config = dict(
    n_layer=8,
    d_model=576,
    n_head=9,
    n_kv_head=9,
    head_dim=64,
    d_mlp=2304,
    vocab_size=32768,
    activation='tanh_gelu',
    norm='rmsnorm',
    norm_place='pre',
    norm_eps=1e-05,
    positions='learned',
    qk_norm=True,
    attn_scale=0.125,
    bias='all',
    tie_embeddings=True,
    parallel_block=False,
    init='normal',
    init_std_qkv=0.0218,
    init_std_o=0.027,
    init_std_up=0.0312,
    init_std_down=0.0312,
    optimizer='muon_hyperball',
    lr=0.016,
    beta1=0.95,
    weight_decay=0.0,
    lr_head=0.00858,
    grad_clip=1.0,
    warmup_steps=0,
    schedule='wsd',
    decay_fraction=1.0,
    decay_shape='linear',
    final_lr_fraction=0.02,
    batch_tokens=131072,
    seq_len=512,
    doc_mask=True,
    train_tokens=783500000,
    steps=5978,
    dataset='wikipedia_en',
)
MLP neurons of a small language model. Each row is named by its layer, matrix (up: input weights) and neuron, and shows model dimensions 256-351. Each number is 500 + 25 x the weight over its row's rms, rounded and kept within 0 to 999. Numbers have three digits each.
A block is one neuron, or neurons of one layer that tend to fire together. After each block is what it responds to, as a language model described it from the Wikipedia text at the highest values.

L2.up78:447471486469508513521503485501467491528533500533496513531488519513553478538518525510489499489481537498561521518528550513470505519484511494503482502476488493496506457482506508514480505490493531507534491528515492494478534486507528469538490415482503460532493509549452513499511522488476484501
L2.up444:502469523530483492526568500525484502507501496502496459477528536491496495573454514473491496487497512450510514497515528502511556518510527507487470502504493494522524493501491511503443487487505560521505513504505491495495479502467487452492508516512513505502464491464462534489451525467502488512
L2.up1466:495490536529496519497511508522536541490537526542517488498529532492496530552513478494478489473499536466514530546494516484436527483529474521526494468497544457531476442494506496449478500466483563503508456522511493456518499544496515485549477478551482509525468485528519489456528493465504506494
L2.up1959:487487530437470503487548515516491509516470519529543480514522538464474495538468432523475486463447487482488551540487516501487550508526574507477465510527480509492518479469513519481485509459518520486491454507516496481486502527481542484527485464463494509511458459490507496442511536485516487516
Description: Coordinating conjunction "and"

L2.up1437:549525478486498522522520454489474510505498462488499491496512492461514472484538540522499512501504563501521460541478491515468537471461519524467496525518504460501486496524501477494497504503441473495466505520493530493439501500495506544508508499489496529483479496480531516490495423508511473480
L2.up1819:527526450488525492526509476539451508483525477482481553478500494543509486493477479526450527522485509498518498497521513476462497494499486501523508441515500549480527488501501510491504499489511512502554496459538529497482534509513503530484538519512493447495518530507481518527522517435563444497
L2.up2038:483511458508499513504518523545484513522504513506477528492473494475537478492498533495480492529490517481464510493501510514526531481481482512512436517477507493438478473487474485521483551532527503519495522507505543501475510507461481493498515545502517515479486508477526500468501447533484478494
L2.up2245:456483450511440468483509524498480464517529461466505509444481529503506460503500531523505514465502545490500494503514537474452513475454520526514525453474497446468518495486501492515479481450498488492510493520491519455441474514499519492495514522475509479502439472475518484495533495519482456485
Description: Opening marks before glosses

L4.up172:524502513493507476529496514514492535497518476504460457502519490505514530473533494508546492521470493516562545502457505521478501488545470523482518519523534515487491530473506448483551494511529509493520485464503497509467457509505526490562540522508474491485497483489481537497504498502514522519
L4.up767:497510515517453503484516501500532494482481538516521441501505490542493517501493516517504506459485497481540485507498440516477521521511519512454524459539468523460475535514487521496495481482497541488479500553496509525495481501490480512511498473503499507507467487492511487512503493483496488494
L4.up814:543539525508480554469502519505484525500515461498469508524496524540484470482484538531555471559474479525481512514477459469469469478506500476517459484494506522498487503502492479484474508511515496499495500489474524516512507515495531494552518495514534479468503525439492523484511440498515515501
L4.up832:494482489506490477538549492539501526497500460517514536474489489523496500508481498504515503464444487479471515526485514496489467526507482517518504502515473513480482517463516507512497460511521492440511526522468523511490487487527548513487475492529490526472554486463507476460543500510481510496
L4.up1677:466473478503542502520519486476536469529508499481491509528517485529502479457498455529497504461470525525497542534489482477473469500485527531449556493529519482490488496474505528481504495526533515538474516501514532515494523500486525547520497494521495484464498480501493472495509512562492483522
L4.up1991:500528514513494498489519516525486534502517489519501541513537531520505478490548522514455517548535530518487512475456508473483437499489483507527457532543484529525511510473526482472515500485514478476490478507480486505474498512498546526529471477534504477493517491477507494508484497498481504485
L4.up2077:529547477525492550500510490492489516479496478553478471497568491489505472500539520513507528521515475465504545509479476461519525526488487503502543499495514497505484507432541502512486498494527492503496477523489538511533517534497516513461528494494525521497522495479503493475474520516496559500
L4.up2210:484478533482525539553470522477474466477526478495510504501504521470463446470535541464530491482513485480536507494480511512511511494515498505484498474481474527513493495517515506497501463512530515527471519513502511455494497495485492463549487463508499474484515532495489473484521541550468489490
Description: Subject-to-predicate boundary

L3.up29:499526483502501497507514509522459513515485489523502514513524507499524466512528501480527531559489534521483539541453528461468488521541494498527514509526504528511470480498489513472473517450498492478531501492495505506501527470497541554538499547524496474484484478473492511508503500501472515473
L3.up1508:546530482502527476527501507493438519509513491520497488516503498522509484521503509525474490464494478517477554527489554495469462494553501504550483511498446535514508490488522508471520505459547462491502469481486452511503516500518502526493481501504515492488507522511419506464532498520492460519
Description: End of subject phrase

L3.up958:530513491470483516495466532495467486517479467574488524503494497529476504504511489420496529505525516490505495504484491508534486481495513481516485493491505487498531489510443493538481499476491494495483501483491506485518479559470520518486497518512484509483430565518498474497521484496465544473
L3.up1199:473471504472507542496510483500489461498498512506506513521507517520486477505472563432516519480543498457505504472477462508522475456496519485459455542441505474471483503504545503469480503483508531468491523486497469432527505514487492468516494523452471490485488526528516471502532510479470495503
Description: Opening parenthesis for asides

L4.up257:464514475547530490504525492540492499514477457515512508494520491474540497546527514476517512520481486538502518508456494465467466503506507488503537456546510508481505526518495455517492509501513483462502499505482462538525496525510513587531493522528487480484478489476524505525511505486482501518
L4.up268:485511483518518553508495475488497471515527533516497472516459503457537548538530537488479509484493515526537501497474479483518529535543504487512467454483532459497530549494478537489501505502501487479484523525483496485522535512535496501473507483510496487524434483503496498503498500525479530468
L4.up308:527526489508525501542502519497505517494503479516477490517503503494500521484524530505491492514449467505504518534505478499503472464484518460453480531494488484467468464515522537494533477499511481512518468511493469519512521496496545480505485499489490511493484499443492551503511513454475519475
L4.up755:483516457470519485501514514451494475509489505527492485481477539501493505493502493420502481469495506440489530501496550525523496477492493527467495535451524446500487531506535512466527498508497497530480528468477517466459509547475477574512482491470467527484455468537545479480539504466509504509
L4.up1307:516490467514508496516501480520472442465484519518489464515499525545509451465512501466507503506455470466500525472493509504468475491514478491514469486494530512486532496516462526582523496473518542526456538499499533459504511533492484497493501508458487509471471485533505494490500515516472441490
L4.up1360:464512481496479488545505508510490501467477508505496476519511473514510494542578502490552506484470522508531528483489478487497446483489510460458483476483530504478499525509514542491498528453525506486498486493509458488542510497462498543513530519495489464458494497466462549476546481521474495505
L4.up1966:487514484493495505494520461500500529511510478498528519480489500523472491516475507474484474493475527492498507530505498489521495474491547501482494524450458468501533481476496511508544477494512516523473534521519510493509521526522506483496473509493497464526491485472480460519511508499468535464
L4.up2223:528455485519474504496497515527488480518496500519486530532480541504569472500481473471457481515494508516496485460529540452534514498493504489520524488517497465504494510497499507552508527483469469480505509500513518451518534461506496499486505516480462474464526490508510532459471504577458466478
Description: Opening parenthesis or quote